Weights of a small GPT-style language model, trained from scratch on English Wikipedia: 9537 steps.
MLP neurons of a small language model. Each row is named by its layer, matrix (up: input weights; down: output weights) and neuron, and shows model dimensions 208-335. Each number is 128 + 32 x the weight over its row's rms, rounded and kept within 0 to 255. Numbers have three digits each.
After each neuron's rows, "fires on" lists the tokens most often at its 100 highest values on Wikipedia text that the model never trained on; "fires before" lists the tokens most often just after its 100 highest values on Wikipedia text that the model never trained on.

L3.up720:058053063152115125104156160117126137145080148070069154126127143149147144116112150129157102152221112120072133130166103132019071219128184158102145128101178112126144128186132112122124140102122139122071118107064142164128164131100090088111144086100082147115080131121104148143114118114171162168118152121109097102169064118191125115069095179139122115081120148098069109140099136102139165180150
L3.down720:095136081188101151098114142115119168173077130110176145139082147143122120151143133141136113079108123162138138131130155167111109084077091109078138149167123129047102097120077144122129134118109162152114125163119116088111173164094093129110126152205116226107118152122138124136140068099114151206101146142096125156196124173166180068171111140153128061172146063105115106132144178148125095134075
fires on: "|", "| ", "\n", "0 ", "–"
fires before: "\n", "| ", "|", " "

L2.up1002:108072159157162142149089160152134087096154125105151121087148113093174154197128137147116175122190087157175143089114087109194063105102124129135074095115117126051096111123184196110095148162132099107126165147140101157143090125157170127128109098081149113091119119156104111186144101109130121134112109160089117113098104118073118146137102115135106085131150182118159146106108163164097110092171
L2.down1002:147122100115159121104103071164098219144120148120181210090114110166131123124095126155179080106066123116140117085108152165130129116160151105050114145129091142114101118160156109158110119120116193151157156120118178134135165141132142183164142142155141134096168145114152224121081132142116159099080109087175153143136135093108163071162144111127098179147106136123215152081087154104102140151155
fires on: "=", "|", "is ", "| ", "("
fires before: "\n\n", "\n", "the "

L3.up335:094124100055168143103100056136167186140075156129129100137107156131125102138102111106091089112185153137143105156096039115096157071161155142056176137159168148125152078109136106096118098120088212131133096191107132140144147164135138114127105115117138119146113133094168079183123143097085150175087118081056126175156110036105094105130139127140124145146145102119112142103076136111175112076134
L3.down335:109135120119145121084126124117127110127091134189138121174142116081065141174128070185110123125149131086133131182128151136167149122150119209107165131121095126154152098112087108145139156148128099093117096082161139146135120091161155153122090109150088086162095130087089120135154130131081092095149139130103150195165142092074123131074139136107136143234140145117128101103119095214143073124164
fires on: "|", ".", "States", ". ", "| ", "s"
fires before: "\n", "\n\n", ". ", "| ", ", "

L2.up794:065065109115142129122125096148123082163183100111080201130141168111124173182175175175134157169095106132167148111151114174088122125134147189154110126102171164132099100131201113113122132150137145089149181105110139155123197183178125094144109151132155081145218141099143122120152109129112135101158105169079191142171074172101134118114117157130121092146192203112125120087138117149170098071131
L2.down794:154132129152204143120150064142128159128120152065116081121165100119154135159050082156121115054213166134164108166084164159113139110122153120175115132140092111090077105106117181099057146102096141091133060122124166102101143136165179085141112131149090140145099104093092132127142168150090180172100125067184170122116112123155127150140122062148124125072107144138107146098108174147095126139088
fires on: "|", "| ", "="
fires before: "\n", "\n\n", "a ", "the "

L3.up1192:112090163136107123097173159165081090146145112114119105136094124090110114127122083164138113163133061133150199138155152088132155129152150212177101152113144180099147096162115188129095078068074135120124076119164083126121130124131140191065107076132085106176131172164101134159125109166068154163121147152107172083072152144141078137143129131156156075121118117158127160148137084125183135073105
L3.down1192:107131088114083145120135149116145078100085134079036188168134092105121079133096095157154138147165144111153102200131153140162111120148158128166163156151117061150196131124116120125164114139146145158129144198238154084131173150136142184125127109137105147117117139150096167171141156107096093170163150175098155107081101146140095118123131135105154124101101118092067146121155150164077179119097
fires on: "==", "==="
fires before: "\n", "\n\n"

L2.up8:120101171221133179131138128109133115087096128149110107201094109141089106153144150155139091129105108153127142105096090176170082146161122174126066165140162088062134124180141062074154123127154094100134148126107050130132199190137084113118108097152123121146122148122085120145100111149116174171044165122127112104133146135075172098150116200119188193074149173147102138120115141133110169156147
L2.down8:077103096154135157153165185103104114060058143104088140185063116131092095119137133161156110098079095121045168154168155160070121169139100113141167144144172086112154099103113116079162106105147115105132149131160092068144082123174128096139110112132123109055113171095102084114160202138121115088054112169109104121133083163108174163114117121137103114117132141145079121090137098099108155128163
fires on: "===", "==", "de ", ": ", "'"
fires before: "\n", "\n\n", "www"

L2.up538:155125092055138134105149118098126161150195147141068160102141164189141096102111136130102134131094163149155162105137169063153137109121101148127137128098141102154085105158156177061200096118145158109158062127139179120152088128084071109076117110073156122157123163135178103073101138107062132109115143127094142109084159106151129158127120135106166168134121144126113148115130127096127134112192
L2.down538:100162083104118127114134134094124100112134126115156113129084138105115087155133178114086133227095069125111159172139122134115075100080090159133073117174150148105124169111105188166159215080141206127155093153164164157149101135121079137066133098159155134158113088166111077077079110110128142204154133132087120162112171147158115136122089114065149135116179125108092116133079169069154133128116
fires on: "\n"
fires before: "| "

L2.up672:142111123122089153122155172141131173146079139152102129143115091191153087134136146152102166107114149106103147180117109106138163120126076126198153141122169129157079108162115204096090097113157081133134124095180110179128120176124152099190126087115065165153123158149189154138129165103164025115123152105123106151135092133128127133124117066141159154102099105139147148065089074120139123056182
L2.down672:181146095140034150135071182114088142097079143158139154136109167152115115154166103115151126133091123118139176134110082142034132172096131143128110105141159169173148117160135095106114127048135124112130152109107151145194121116132106118159123141056179158192200141122139129112105141089110100137104129114088160133053208170160070121119113085145146107176125110135097107156084116094139187159120
fires on: "\n", "% ", "- ", "Center "
fires before: "| ", "|", "|---|---|---|---|", "|---|---|---|---|---|", "18"

L3.up1385:127144120139082123104083107156164159170111123090167150152126129105104131084175094107100100080149111149121140162164122173076137083111091187140131100115121140152128127146120115139128191162145153093109124144139093144143123139145121105088174107103065114136136182093094128149199115084100145134122156091125110114145091087094126152117063164101126069077152133127155119094089151156156120210138
L3.down1385:088136131157102126138146115145100140194105156130097115153132172126103111124061079139130171122138173146127146162171096170122125176152090094145174101100124116106114151099040117141119133143102107131150113162092102115120111160113098107165192127126105113103106139096140193170141136145140150083162161130210194091219127073126142127143107174121148153193178126131164144146160165138145128152139
fires on: "| ", "|", "0 ", " "
fires before: " ", "| ", "\n", "0 ", "|", "1 "

L3.up565:141136056144150149100130120126155119137135139154123171113146096138113060100106132158144125129114174123179126116141120137150128130089104202151165159130128123124185099132110098150148145140164133072119152128131116162118128149110134128148091122040114114153105188136170144089146194077135178151117128091140122156126062127104103163128125139122156119074105157171107134078118074131129111133221
L3.down565:124160123145094162132104154092142101148112139146137171149113126084115090138175174112176049137146150096136157121114122092105112128104122153114163179037146150112143143095127111175145092157180116152198076106155079107111108181129132174123136123063169130133096170145145172093175161101074095132089164086144149144114162173076155192117101103130090149106126108123088154160153104083109132123154
fires on: "\n", ": ", "1 "
fires before: "| "

L3.up735:088075074191139111097192145114094094146124123134093095117033136115134130136172122130144165115155098111148129093118152121139122140163127147075075125102133100132131155088173164123088137112124150157098098092103124147176121186157140132119107107151154197166116197132162181136144104156170171141091170161118177156151114140105123152091192098137148128179141098205133087116109140144096106129103
L3.down735:029176089099148124101111125128113078084103152155106139072096083180091117161118111178178118145187196103145147110082105164107138106123130061146144121107053128137121130093137166103169141120193182178152160118142116126120102108126129087113131069202120112124149141052116090090129119107166141161101138105165126129139075122119204082125136159131139140147105104107113135167137129166128100087136
fires on: "==", "==="
fires before: "\n", "\n\n"

L9.up707:132119108056145145086069126120117152155143130179150120110143188192099160166100051155106110125138188160121133122129147132130143176107140134109136135128214116125180126129115170137130180096136141086098139094065129108144128108127130073068178135097108127136066135129130096179157134102161201133166102143071126100131160096121137117146159159100086128102143109197175165132095136076160118141089
L9.down707:107112074175142125056111144093107093082099123111111130148195162088180165161121089179114092119160100162103116113122185111143145122111181083132101140118167108094147108113144080139149156116140160114140113145146133203144124161150123091171137198125122124125173151082119152156177156166087143186133086122106116116118150113096159088158132137130156163121096047132149145103138102129157161148165
fires on: "s", "7", "2", "5", "3"
fires before: ", ", ". ", ".", ": ", "\n"

L5.up36:117142103059128128080121100134105088135151073140126134171136103122070111147143129150139129135067156085177122141125161121068120099122124083161068168133099099106083185106162116176106158069157100162122062184105104101102153104107161107102112121096186121098122105127106088121175152089065150134131208153137137103167085127141064186134153162109152081129137117107103146173116128172126055160145
L5.down36:133152147149151097143119130165107100031126183076193127087175126140153104117118090118185112138153115166096122170099131139150062087129186118065096109155138091145183124116100099081117103160126104136121147158130166145125139195168078126152171115146108145148116124121160198090110133145156138177124139062118149149169156116140137122116137113131101135117097150160156151102128114122103157099118
fires on: "\n", ", ", ".", "==", "ly"
fires before: "\n\n", "| ", "\n", "- ", "but "

L3.up1164:124108115128118141095123089136169122129123116066120153141061145097203123150128158145101197137087104163120146124046121140115126094152151099154161111179144164199103142147118157146165119141157149063160109117150108092104127194194152094160113099134182095161124116150123089140062199158173089136154147094184136164090101009158150127147157135112194153182138115103137153159165140128122151125127
L3.down1164:086108061150106177123139117136101105155141141090136192124177175125136042142126097130137118109160112099082153122181172093109119123157139108110147104145083070118116165144100116157143101096095103125180166159171097112122106130114047096134108174127086117111144129181120151089086139155116125158108098101153148082142140148058139136149097111146159114110150115129093116126121174105108168048114
fires on: ".", ". ", ").", "). "
fires before: "\n\n", "The ", "In "

L9.up460:167155135088142141163073127087165186130095107086145135190146106186091127114114076136095125145115077175128168109110123114098203183108088121163102150134134105147142123137137120085162167142061069124144108141132115108098095111110109061073117171092108087171033130080176073125148176138120141093141111118164095124180094106130151140174141140122150107144142087163187156134118172192141122100144
L9.down460:166150124107167089126099096098153110118092072137074130116170102189167146158131145140119145185142105151079128091180171091101101139110137092181182103105136124160088120108103123114145172160101168141162183164131099169145117153144135135110115142205106126151198180069162125185130110058128153155195163127123136106159155125151135076161098136119183105125083134132161114149172130110148089070130
fires on: "'", "ally", "’"
fires before: "s ", ", ", ". ", "t ", ".", "\n"

L3.up749:124114140149240107161093079123177171151180135143103143063058103120135188089145140100099174121105147091096137167130124117102143140084088116210148137089088111142124132170173158157078101099069104105164149099099161093185092157159119138110129091133113180087153071125153108146071131123090185119092152155091116098122129113120111169087122142115160111130115146120071146111113136141102217123109
L3.down749:114125107087109089077088177145101154182122189109132098132125163125160055148117126107150105109101106188132124152141139158161132170162148178114190171182076142098138117169119173131189135137081166152089169196130130131127172111110167084085133135148126115106091184168107173081161145163141126105095138102145125178146138168107118085102126124136060165171158122109088142138212048152165132157112
fires on: "\n", "buried ", "while ", "his "
fires before: "| "

L2.up1114:068095173159145192225101132118131146113126100124172114145129119190109146158172076147112088162170095218144129154132115143124121092126117164121099179110213101128157169091061193108153111097115129179176113063108133117098131146173130110069128140149099119131159150144093183075118105092091123130096131094108160149170085121145124162159160135123131137109047131145180200080090182165178128075090
L2.down1114:114124106100174144078143108030154110100148130101154112126121099104131156135172141098078120149176103142148141121091113088149075129141097121133145077100152164148142138149155152137131124119121163147091103167110086149178165147137145119163122146219127070206132092078028086158150151141174110141110113175148184100139120129119103118120149145164163122111108140125100151102113147190051146156143
fires on: "==", "'", "===", "on "
fires before: "\n", "s ", "\n\n"

L2.up682:137123094127138100117157123146139114125134090211128082145155102180155118066125143139190089141161169149175168137178186091097129140120175087180096113147151154179106108186142164127130130104121094132172157132190104150092161164160110075140125126124104135189116101120127037135091158129118138164102168093110097146117074108114089105142113118150153089108189108107108093071112145140106129106174
L2.down682:153129149140097162140095129101107128069116156151159151111073069080150060181118160095146095101104128141172159176156159169122149109140101133123143175160082142109162137131088143110174119125142126173113110175135148173118100170134126152081104026062094161165069071111150094131168153147139130138132126124104181120163209097133040109147117096091072116124149115132162142111163025096135143149191
fires on: "\n", "E "
fires before: "| ", "Beijing "

L5.up733:160142165082125129125173139111141110136106084134100145176131138096133132107131148092133060191104122138154163134098080078117201086143143173098170169151184125101139100130162118128124130177138138128147085104154087133186066190240127178092089100107178133156104161131137162129141121096129136060174161103109112112097152086128028064034112101093105147118118122068120150135139102124115087067093
L5.down733:044137133138087130166133082118102158133201144100121155088145096054159165109158126158111113096132134073095094050149159137157063166133103153125137066130128153114138120164142149176134109154162118167109139167128117088100059133099154120115128089080109090097119101120138119117095142156141179163140086111141178090113148129144135127114109133194097171119120145089121115152136097158162144088122
fires on: "\n\n", ". ", "\n"
fires before: "The ", "==", "In ", "- ", "== ", "On "